{"num_hidden_layers": 12, "num_attention_heads": 10, "vocab_size": 8192, "norm_place": "pre", "norm_eps": 1e-06, "rope_fraction": 1.0, "init_std_qkv": 0.0277, "optimizer": "muon_variant", "batch_tokens": 131072, "train_tokens": 570000000}
MLP neurons of a small language model. Each row is named by its layer, matrix (down: output weights) and neuron, and shows model dimensions 256-319. Each number is 128 + 24 x the weight over its row's rms, rounded and kept within 0 to 255. A neuron's up and down rows have the sign that makes its largest values positive.
After each neuron's rows, "fires before" lists the tokens most often just after its 100 highest values on Wikipedia text that the model never trained on. A number after a token or word is its count.

L2.down143 [110 147 147 110 118 112 143 158 175 119  97 128 138 134 137 151 100 103 151 163 153 147 149 115 164 153 133 100 118  95 114 134 119 141 127 121 149 115 109 112 121  84 128 135 165 163  93 125 179 118  90 134 160 123 120 123  87 103 114 167 160 101 146 119]
fires before: "|" 99

L2.down138 [169 114  86 136 137 131 127 114 154 126  97  87 173  81 144 121 133 124 112 114 134 137 113 105 139  98 150  98 115 159 108 127 145  88 106  65 134 133 123 177 135 149  82 146 111 155 114 132 145 129 106 120 120 105 119 177 115 134 137 118 135 129 141 111]
fires before: "\n" 47, "\n\n" 30, "=" 10

L4.down794 [116  70 150 127 146  92 147 127 134  85 176  83 111 155 182 130 157 117 113 140 138 115 129  69 117  82  63 106 154 116 129 157  85 146 103 128  92 110 129 123 104 141 114  93 125 152 159  97 126 131 117 119 145 105 143 119 141 146 102 138 150 141 160 114]
fires before: ")" 53, "." 23

L2.down96 [123 153 160 146  94  94 149 130  89  99  90 161 125 138 163 147 158 154 130 120 149 114 143 120 129 100 113 158 117 111 144 115 140 114 148 156 142 109 161 111 130 161 125 106 138 154 125 117 160  68 140 128 134 139 124 123 133 148 125 163 141 178 118 111]
fires before: "=" 33, "ium" 18, "ide" 4, "ox" 4

L4.down526 [119 156 105  92 126 159 141 103 129 155 152 105  99 133 109 132 144  93 147 139  91 114 120 132 106 138 134 130 138 131 121 108 124 139 108 143 138  90 115 113 104 139 146 122 124  87 104 110  85  90 128 144 117  95 165 109 135 146 130 126 126  78  86  74]
fires before: "s" 71, "t" 8

L4.down670 [125 136 129  98 105 111 129 151 102 119 131  94  98  75 103 151 129 113 125 142 114 112 142 152 171 117 171 117 142 117 136 122 115  99 147 103 164 105 112  90 127 122 135 120 118 132 102 137  87 130 148 154 117 147 126 144 149 141  91 103 107 134 112 116]
fires before: "=" 84, "O" 4

L6.down441 [118 129  89 108 123 133  96 111 108 152  98 137 122 115 142 112 111 123 115 136  99 121 133 109 134  91  95 167 100 119 118 133 141  97 156 135 153  97 104 129 158 173 141 152 121 114 127 167 139 157 138 160  97 121 105 110 132 120 140 162 134 107 122 116]
fires before: "=" 31, " =" 19, " of" 10, " and" 6

L9.down335 [134 109 119 144 153 112  92 174 162 113 122 139 148 139 167 135 112 131 108  96 121 138 152 117 132 142  96  95 132 139 122 121 140 123 120 105 149 137 210 143 117 141 136 112 130 187 110 124 100 127 139 121 136 155 133 119 132 133 143 104  87 141 120 105]
fires before: "." 91

L2.down325 [ 86 123 130 126 121 143 164 131 154 147 109 131 164 202 123 146 138 121  93 105 153  79 117 151 129 138 104 138 132 124 134 122 149 114 108 140 141 127 113 151 116 121 137 123 125 170 127 118 124 105 121 129 144 169 141 149 110 100 155 110 152 147 105  98]
fires before: ")" 38, "," 18, "\n\n" 5, "\n" 5, "\n " 5

L4.down454 [ 97 109 106 125 120  82 105 102  95 140 164 114 110 142 153 124 147 119 113 134 140 133 168 126 125 132 164 167 136 124 122 106 126 138 130  85 127 149 139 137  95 100  89 119  95 123 168 107 152 156 101 110 114 112 141 157 128 136 144 119 156 134 159 139]
fires before: "-" 50, " |" 7, "G" 5

L4.down828 [137 157 106 158 132 162 117  96 105 145 126 140 128 123  99 150 121 101 139 141 149 124 139  92 135 124 138 135 143 161 113 150 118  81 142 130 135 140  92  80 133  87 155 149 170 129 150  87  97 132 124 103  96  84 194 140 145 127 130 146 160 127 140 101]
fires before: " |" 39, "%" 19, " cm" 6, "\n\n" 4, "/" 4

L6.down829 [123 124 146 139 135  67 126 114 134 139 162 142 159 113 114 107 138 101 139 116  95 158 136 126 131 126 139 126  96 108 120 156 153 134  72 126 124 104 127 126 141 162 152 130 147 135 152 132 134 156 176 130 146 123 122 133 133  95 171 116  81 116 157 127]
fires before: "r" 35, "ter" 7, "l" 5, "ta" 5, "z" 4

L4.down581 [140 129 139  70 189 118 150 122 125 125 138 164 141 137  72  73 117 108 120  97 118 130 111 105 106 126 109 107  63 132 123  95 108 176 154 114 104 153 104  88 129 122 172 166 136 129 142 152  98 146 146 117 182 105 116 119 165 118 140 140 114 142 124 122]
fires before: "=" 98

L6.down804 [146 120 115 125 134 105 127 156 120 126 173 103 127 130 132 121 133 111  96 124  93 116 142  96 159 119 104 112 158  96 120 109 128 125 103 104 125 115  86 122 152 123  89 120 138 139 139 122 117  86 101 118 152 138 168 146 130 154 102 126 154 120 116 107]
fires before: "s" 51

L2.down351 [104 130 120 171 113 123 145 122 173 122 178  86 139 165 136 100 149 123 119 165 128  89 153 154 145 130 134 113 148 149 150 144 143 128 112 139 120 162 121 131 107  96  81 145 143 121 120 177  88 171 112 117 147 104 129 105 113 151 142 143 128 108 143 159]
fires before: "l" 15, " /" 12, ":" 11, "ly" 7, "'" 5

L9.down731 [ 91 113 144 142 119 121 148 138 163 114  90 154  97 152 135 127 142  96  93 100 116 131 110 144 125 117 121  73 137 182 156 127 129 148 174 139 151 149 101  86 129 158 147 148 137 117 175 127 113 145  92 148 101 137 136 146  89 109 144 141 137 157 146 145]
fires before: "=" 61

L9.down599 [143 105 126 139 146 160 118  86 142 111 152 113 107 159 131 122 143 113 123 154 167 119 126 133 153 121 159 102 123 130 143 123 112 157 103  98 174 136  86 122 103  77 145 136 117 148  95 156 128 138 189 136 150 121  82 140 154 130 143 113 118  89 137 130]
fires before: ":" 42, " States" 4, "se" 4

L2.down623 [157 144 141 196 124 135 117 111 134  85  95 116  99  84 151 109 123 175 103 172 151 103 211 122 122 140 117 103 112 139 117 126  92 116 119 138 153 121  98 137 124  97 127 127 130 117 137 137 135 112 160 130 173 115 107 125 150  97 130 105  94 149 101 117]
fires before: " the" 15, " a" 15, " by" 8, " an" 5, " national" 4, " for" 4

L4.down287 [ 91 157 133 151 141 131 177 150 112 131  89  94 187 137 119 148  79 100 104 172 104 114 126 114 139  98 142  91 136 109 118 165 107 142 137 145 164 151 105  91 122 135 124 158 162 182 178 110 127 117 150  92 140  89 103 129 120  79 123 109 140  77 105 122]
fires before: "=" 57, "\n" 5, " =" 4, "\n\n" 4

L9.down208 [173 160 170 106 109 145  88 108 109 117 126  74 123 138 124 157 122  82 110 102 124 127  65 137 116 160 137 156 175 143 151 111 155 122 141 138 114 151 110 117 133  57 115 135 104  95  98 127 142 114  94 159 119 167 137 119  88 111 113 115 138  90 134 103]
fires before: "on" 37, "ons" 6, "um" 6, "ve" 5, "i" 4

L9.down807 [157  83 128 141 132 158 133 117 155 105 133 137 155 148  99 130 168 116 130  93 132 130 137 112 151  75 119 119 116 158 137 141 137 145 163  95 130 118 100 121 156 124 143  95 177 173 158 125 103 140 117 150 144 168 169 138 129 145  88  98 113 122 161 129]
fires before: "00" 14, " Q" 11, "30" 10, " \"" 9, "c" 7, "\n\n" 5

L9.down83 [129 161 123 132 161 114 146 109 142  98 115 144 150 146 154 128 146 122 106 102 102 134 169 145 135 139 124 107 139  79  99 113 122 144  90 158 118 108 139 132 143 140 161 110  72 105 111 133  84  96 150 127  95 154 134 124 149 116 149 142 129 115 119 156]
fires before: "-" 59, "li" 7, "l" 6

L4.down671 [114 111 144 183 118 111 110  94 111 135 113 156 188 116 134 136 136 131 128 137 142 135  91 110 138 114 131 128 105 136 121 123 141  64  83  95 104 139 148 125 144 149 125 129 132 123 153 112 145 124 137  81 143 172 150 152 118 122 123 152 177 128 151 134]
fires before: "\n" 41, " ." 7, "\n\n" 6, " 4" 4, " Report" 4

L6.down224 [ 72 151 155 128 162 102 145 161  84 139 128 102 135 162 119 116  86 103 104 159 147 107 151 117 113 146 120 145 152 143 113 151 169 143 134 145 151 132 101 134 113 107 133 152 143 135 118 156 142 149 141 154 100 129 133  95 113  89 117 105  91 143  85 137]
fires before: "on" 43, "ons" 13, "ona" 7, "ve" 7, "o" 5

L7.down133 [138 145 137 144 165 149 172 121 119 127 150 151 136 150 109 128 110 102 166 130 127 156 126 113 153  78 116 141 144 134  85 150 175 111 120 100 126 118  98 112 152  92 148 107 106  97 108  96 103 123  81 128 125 177 100 117 111 157 121 138 121 126 159 145]
fires before: "=" 27, " =" 15, " and" 8

L7.down22 [143  84 135  98 106  90 118 130 161 135  97 122 134  95 127 134 131 120 143 150 166 173 121 115 109 162 152 135 111 131 105 103 119 133 169 133 145 111 100 123 174 125 172 138 100 152 153 166 116 150 106 136 156 142  98 189  94 128 139 109 134 123 138 116]
fires before: " |" 28, ")" 12, ":" 6, "ns" 4

L6.down373 [ 87 120 129 102 154 174 174  89 109 167 158 144 160 124 105 103 134 126 116 122 123 101 111 136 127 139 110 103 150 155 124 124 114  81 141 180 126 142  92 180 120 115 117 124 138 115 142 140 116 116 149  87 157 117 131 117 136  77 108 120 120 128 146 136]
fires before: "," 29, " he" 12, " she" 7, " the" 5, " in" 4, " it" 4

L4.down91 [150 122 130 121 112 120 110 153 148 121 154 105  93 100 111 155 159 128 130 125 123 104 120 171 144 123 118 155 123 105 146 106 118  77 131 104 139 141 147 110 145 134  80 113 134  75 158 132 105 114 136 141 112 114 100 114 147 121 141 115  99 140 178 117]
fires before: "s" 58, "t" 15, " On" 8

L6.down765 [124  95 157  75 118 114 110 131 163 132  95 130 136  99 136 121 149 139 172 100 133 141 136 140 102 121 155 151 113 114 131 158 113 125 148 134 104 140 150 104 160 113 104 132  99 114 126 159 132 147 127 131 107 132 101 123 144 150 116 166 125 133 138 113]
fires before: "-" 98

L9.down822 [136 138  85 129 107 111 148 146 110 117 164 157 130  86 109 127 124 103 139 157 143 109 167 149 139 162 127 109 150 115  96 152 144 126 103  89 127 120 126 204 148 124 130 118 108 108 105 125 116 130 138 118  95 144  74  99 120 140 133 125 142 128 101 132]
fires before: " |" 48, " p" 7, " at" 4, " (" 4

L4.down733 [183 115  63 136 203 159 140 150 128 138 136  92 118 131 129 100 120 108 183 138 129  90 139 123 148 139 123 118 148 168  84 114 147  99 134 129  82 105 102 111 122 141 118 104 131 102 102 176 121  92 146  79 165 129  96 121 129 144 107 155 153 149 102  95]
fires before: "," 37, " the" 14

L7.down276 [ 97 114 123 103 122 106 185 172 134 110 107 123 146  77 145 119 153 134 154 124 127 137  94  99 127  99 142 149 138 137 137 158 143 109 124 101 129 148 102 144 142 167 140 159 134 139 122 121  80 158  89 145 139 160  85 124 105 119 147 143 152 125 163 128]
fires before: " is" 15, " was" 11, " are" 10, " were" 6, " He" 5, "en" 4

L2.down783 [105 112 154 109 143 140 122 129  93 129 120 122  93 141 142 169 103 115 130 147 113  90 112 161 168  84 156 115 160 142 152 132 189 140 105 151 127 113 139 122 144 137 134 106 130 132 117 109 188  89 145 157 128 133 180 115 114 140 154 103 103 102 137 104]
fires before: "." 25, "=" 19, ")" 14, "|" 14, " |" 7

L6.down655 [122 145 161 111 145 124 146 107 131 116 147 161 151 142 131 149 183 166 143  88 131 173 136 123 112  97 178  99 139 142 114 121  83 127 114 112 127 169 127 152 121 103 123 121 147  88 126 111 112 141 135 130 131 129 106 141 143 109 175 125 140 109  99 149]
fires before: " of" 24, "it" 17, "ed" 6, "nt" 6, "l" 4

L9.down94 [184 116 116 121 125 153 124 117 139 134 144  83 119 147 131 166  93 129 136  82  95 110 102 131 137 179 140 100 148 146 148 130 117 160 170  84 152  98 127 122 128 138 137 109 105 120 142 133 137 163 103 143 161 141 144 168 164 114 128 123  67 125 131  88]
fires before: "=" 93

L2.down830 [105 147 112 158 111  97  98 113 147 113 121 147 147 137 103 111 101 143 121 151 109 121 156  90 133 124 188 132 145 110 126 156 118 134 138 148 105 147 138 130  84 118 166 152 141 131 120 101 111 124 188 118 126 154 100 151  99 143  70  87 181 145 114 144]
fires before: " |" 43, "ric" 7, "ling" 4

L6.down108 [103 131  97 117 146 162 178 153 144 131 128 134 155 103 161 124  90 130 117 115 107 129  94 140 147  95 149 168 154 123 165 149 153 150 102 126  86  85 146 134 117 120 164 153 150 125 149 130 169 102 116 167 142 136 165 158  74 142  94 128 151 124 103  87]
fires before: "," 60, " was" 7, " is" 4

L7.down814 [134 105 127 133 120 129 133 122 132  93 164 167 108 139 105 140 126 104  70 104 116 151 123 128 112 127 124 107 172 180 121 135 155 121 116 124 157 123 105 157 140  96 123 127 160 125 162 115 155 156  94 137 135 144 128  90 116 163 142 154 130 133 159 202]
fires before: "s" 71

L4.down278 [103  91 118 125 165 112  81 112 149 130 119 118 141 101 127 118 152 119  91 148 132 139  98 136 108  72 140 178 131 113 123 129 155 172 110 119 108 149  91 108 129 171 166 150 122  94 128 114 132 129 133  69 118 136 117 116 117 139  73 169 126 165 136 121]
fires before: "=" 89

L6.down39 [141 154 106 171 146 114 149 118 145 109  96 123 165 119  95 143 147 135 121 132 158 139 112 170 147 121 149 166 148 113 110 141 109 102 144 117 136  98 102 125 116 111 117 111 181 148 187 124 194 137 124  92 150 130 133 112 114 116 124  86 135 119 112 128]
fires before: "=" 94, ":" 4

L9.down512 [142 118 147 106  91 113 144 137 106 104  55 149 130 111  98 120 112 140 122 136  85 139 115 126 116 124 109 132 106 140 166 162 117 120 143 131 146 169 139 104 101 105 105 125 133 112 126 113 150 125 139 141 146 121 138 124 106 112 116 139 114 131 106  94]
fires before: "|" 97

L4.down391 [129 115 155 126 122 134 145 177 192  93  90 135 166 129 105 123  87 124 157 128 130 153  87 161 127 170 148 145 119 155 121 121 158 105 134  79 112 142 119 127 149 138 108 115 130 125  90 128 116 149 109 108 118 145  91 126 136  69 132  77  74 140 147 133]
fires before: "s" 90